From a checkpoint of a small transformer trained on Wikipedia: width 256, 5.51M parameters.
MLP neurons of a small language model. Each row is named by its layer, matrix (up: input weights; down: output weights) and neuron, and shows model dimensions 128-255. Each number is 500 + 40 x the weight over its row's rms, rounded and kept within 0 to 999. Numbers have three digits each.
A block is one neuron, or neurons of one layer that tend to fire together. After each block is what it responds to, as a language model described it from the Wikipedia text at the highest values.

L2.up297:574505531552523503538512503568517518501505484510473527466549508574426538520473480504503446417495402500500544515516498501478511429482478506389481531547521461592563499546477594570494480434502512512497525431514507498453477605478437473468417487523522480543527527579497528514422532475572513534520492419490519479541490436439494487544445539527440527540523435490467428551492491547522475523468
L2.down297:514511528470469472470529495494472456494497471485564462532511526514559429523550524489471521550537516477461466457457456609453483501486545502549538459497490543470433436524565396451432460601481537447448497543501559472444510453529537528548505473512477441500483445494585416566580477473495493541484490459511479474520484535486531475430406494475466487431521574503532547473468485431488491517522
L2.up380:510549539437486530469478490485398484497471510473459505514562509514497524527521523553451448493466429525510561492593500545521570470507591493465492446503545546521477530544454547512502486519440569475456492521523469458498486533519527510560506444473441450495489495531505435492509495497468533510471478473509441511523424497547497529493508444489488480511459499425427508458474430544503509533470
L2.down380:575515510492502479541519458455499510489518506449497526438504526528605484544535502493499566463492521498498472559441507493474500432516425406524483510512476522546579464410504556520485417535562504467487534487562556536464519455498477457454429493465548541486477501544522504547531495505475492457580505521414509503448523454439462476507441532527504501503463480547525481461459498502432469543557
L2.up388:505521543543457503445483425510466466483478546399452527537417508519488531478537484488416409442483463492470520462452483434494554445514462576525480468529495442472519491569567446487531489476425536476509542470519562509492516524468559520524536561474492517525470606580480580489447517473545580487508469473424482483474503468482535528502533496535550520566551473459484502540452455484564378575518
L2.down388:496417476434499509630505566533541537517489474534488457509518499549489522533486536545545525528440519500509522558545512569535443472445539474496516502458487495433529512465460596498462442500559530513512486544518481454541467434528490579463470542567502469529452407443498457498531473454471483424522513488563568542512497477481421506451453532506429506496424519467475543586550450493486588518541
L2.up700:499542494516471542505515491529527430482524460488500566437535559539529430519460517507491574478528447408501503523494516471448546481511570510562529519498532506521526524465445449527533449509530511473460480510448551508512540522532576556542474470482533483469462510525484578472548506461541522522481556419525556479505608554551487518560476459475502496536524508517505533500489493497437433541475
L2.down700:522490546487463585516555555510513508484459553520452446505512531496510471554535535467518487469460508545462489509483486492465509508449444557468470481439469557495434521482589576520522553454424509438592474537465444512381528475450573481464507498505469522540497522529441458572530493480408487520461473526451574519584438497482493498422458558462486471518486510520451467497496474541534577546453
Responds to: Second piece after D/d prefix

L4.up271:464548550518497504511541488516472484545520530427518477519499487476617468435474450537514442488457475505459522499550522487500533398533537487421500484474561369453414482512588578482519487529473536446487503538436526523513516498463454537521523509469567507398451495493523496453490451468475503464534487513554496461495501481450505541540469453542499452537633470453549420530487535505527474640472
L4.down271:580483565509446547497551529518496458486468511481597538521506520577541494430475496537483512485509566512512457468513543473469503532480478515534495570525512467533537499559491411463510509527436516526497542508471511494548508557499522446519499468438473473596541534476473535473443487559514509474565479531473532489532514442544485475485484521497486571541472541467560576476517512528462531544526
Responds to: Mid-word fragments

L2.up78:516557553583448450479521487459553525492475475505561445520446495454577436586457504469404563493499520480493491496477518482476453504474439410434521450495566472511531512476425524410452517480447491433491506482547512480490490471518506530442571494449433573500561548485503530484550482500547493454548390505548481514480483478507476467489447455568514468553540510484493485489484511446452451520543
L2.down78:513416546498526453530502524470500489552533482444438542388580483472432491476573474499549385458440429509510495491484468516506467483522513515552545524550455539528459484517507521515508450493496523588495501489493522542513526483526508473559454440506528419478525518532478455440484507509560422531405555486497484497512550504468491605493465456530530550497502479532495492507489528494574474532486
L2.up161:551556434536538510542536475439502499512513524498519476490478483443495549546534489528542515511459583481436602621516497463507482545453441424434494496560441488445495499507526434473486548498475538558479402504491503472588551542433529502497481499548520526541483497486481495460499437542459522476535473537542524539451586453533487472457477530506490496534548586448530495505518483488470526526524
L2.down161:536461494512531499512455575573539488487511506491562558485495530606524484426465449528478499458479440564483464494505454560494484477540475461461514511420602532547506567475496491558523472508506475513530553529579477461484420548513518455541543458484441473460521547491456544486529470463516477497530515448443517489590433528467491446489482551527548452476483417529443532560482512503467508451467
L2.up231:503539493448461499496502527466514588506463457508535503493453467525487446576455481538504534510415519538500558580494546471528509505539512409507525513517511531502530447506467527438622483507552526478495407432509563498420598479526516546474540414567520522449510504490501527447530449541504515489459509474531497514495530521486422516510565511523484543516547585552532478494495471528439501509439
L2.down231:459474464491513483528521578453504494457495471505472563542492471522526479432462504491478470455526522452503560535461483491554514501550503483524459536546463564548529504403516479503512507478522504536511498516420518599487446482485436486515447499443535473560472372471509523495501457498441480451548536504506526465540524522503521427538467528459484510496514448492486541433530497523504513472475
L2.up319:545523444470488510555480512502545522488495487499552493475521500461563495463468480544543453471523571506468592548465584544502501590649517447465561502560471510497464561540551457560449536452533514466442491409515538456504526459513484519481471536470530489535519552505502509477512466519579517472466540503582604471453511501525427576468443450528451533526553503535489491492514505577493495462528
L2.down319:509535491470540449510488523440487494467497528519446477513512539552447486559533444529441608495423436444502513465514517480514536468449466495505475455470538482464453491514522546531526551528477512551539480512512487531503504497478469511516436433472506462498480427509494518504458579492469459475507525498517443448530434542534492555521542554461556478516403508385503439562535479421559465517484
Responds to: Mid-word continuation pieces

L3.up80:505537493457543573490430528504495464512502466490511461473530546506501504460515481511464503556525517525495548514453468524528488487574469509474580508511489404459511496409495514463517496494510552517497490499466480468526506511493453488609535499449523504515441505494491498438424509602498547467473454502479525563511466429467553500525531511465495464536533540474493405554494445522480504481555
L3.down80:490526454556453474618539476498458495523514574453495499521512505465513530543471532437497435504437514484537472495517510509448575544464448549490465491504570479546474557494400580542562546529482472521584540487518509490465496467484523535435460493507501479507518511554452570460483499535489425552540482494516511494462485516564433468486498452585491456504478518505444431521510357493465501488473
L3.up138:564497506511472495595483494454478505577533557511506480524461505473475433457485495530512487486486552500458507509513533473475516517486518572487581540457456592487543445522408516577523459480469478530424561494518582458463481495516500534515486488503525422437511417471557474525436528570477498576456510437432505478508545514482463461551564504503421510429488547444534490551448528515534503447484
L3.down138:441524507514488506494486488511535538500457507495454550523549446531515528470590462448492471545513421549544530493481501506505507499537505434468549450526486469521438620448557466503452481505487454425488460567509515469449485538517481452483558536398427557500487520605474504563480530507501503453580498443606576470539502544540457462509477546491488514501527504490546465525514554491577538427486
L3.up157:501401562447588538545497464465562473488426513522491485484535421471565493531466447525439520500524533488399544510414504485479485504512457537535555498545500501471451553499529501490500538431478509502482470474507527508462471511523498532503550514469482534514529461490503435475504474532451481481474518565468445569448578532513439473574548470538491502567452515532468488554524395454516429580521
L3.down157:491526456515455472484535520521450468499506549502473463545547600548527496486488491510526468449497419530552445498468505482444508506533541573502539496538594578493602493556553450528529528547562516515520452496568476532574561503442515484492519501509472476522473540496507529544503460448492499488548498551557519503511452509433524536508502495491451478555501524464476486510441573511527560449486
L3.up167:542637475532473491490475547460502580558505368547527493477453498498559487499465521542447514539487505496469511596526517505518541512535510446506527490546388498498548451487510480485457502463434581534494428469431543508503548485494531482465492528518522500549414469514520448448460471538512563494527489530543517502521525524528422523559575435477517531537518539554532504499522473472538346534494
L3.down167:522454485520439443423479498472551444455467517510532511493497448500525496489394481486564489499510414455503418481486565454515559496515430483500504465533570524461483504447500521532550531533525484527510531500514466531484513471576466539513513501525413458517547454468540541537452452472547488458482493499470515511433520487481507540477476524516541510490547479506509476535493476563524464460457
Responds to: Word-piece after initial letter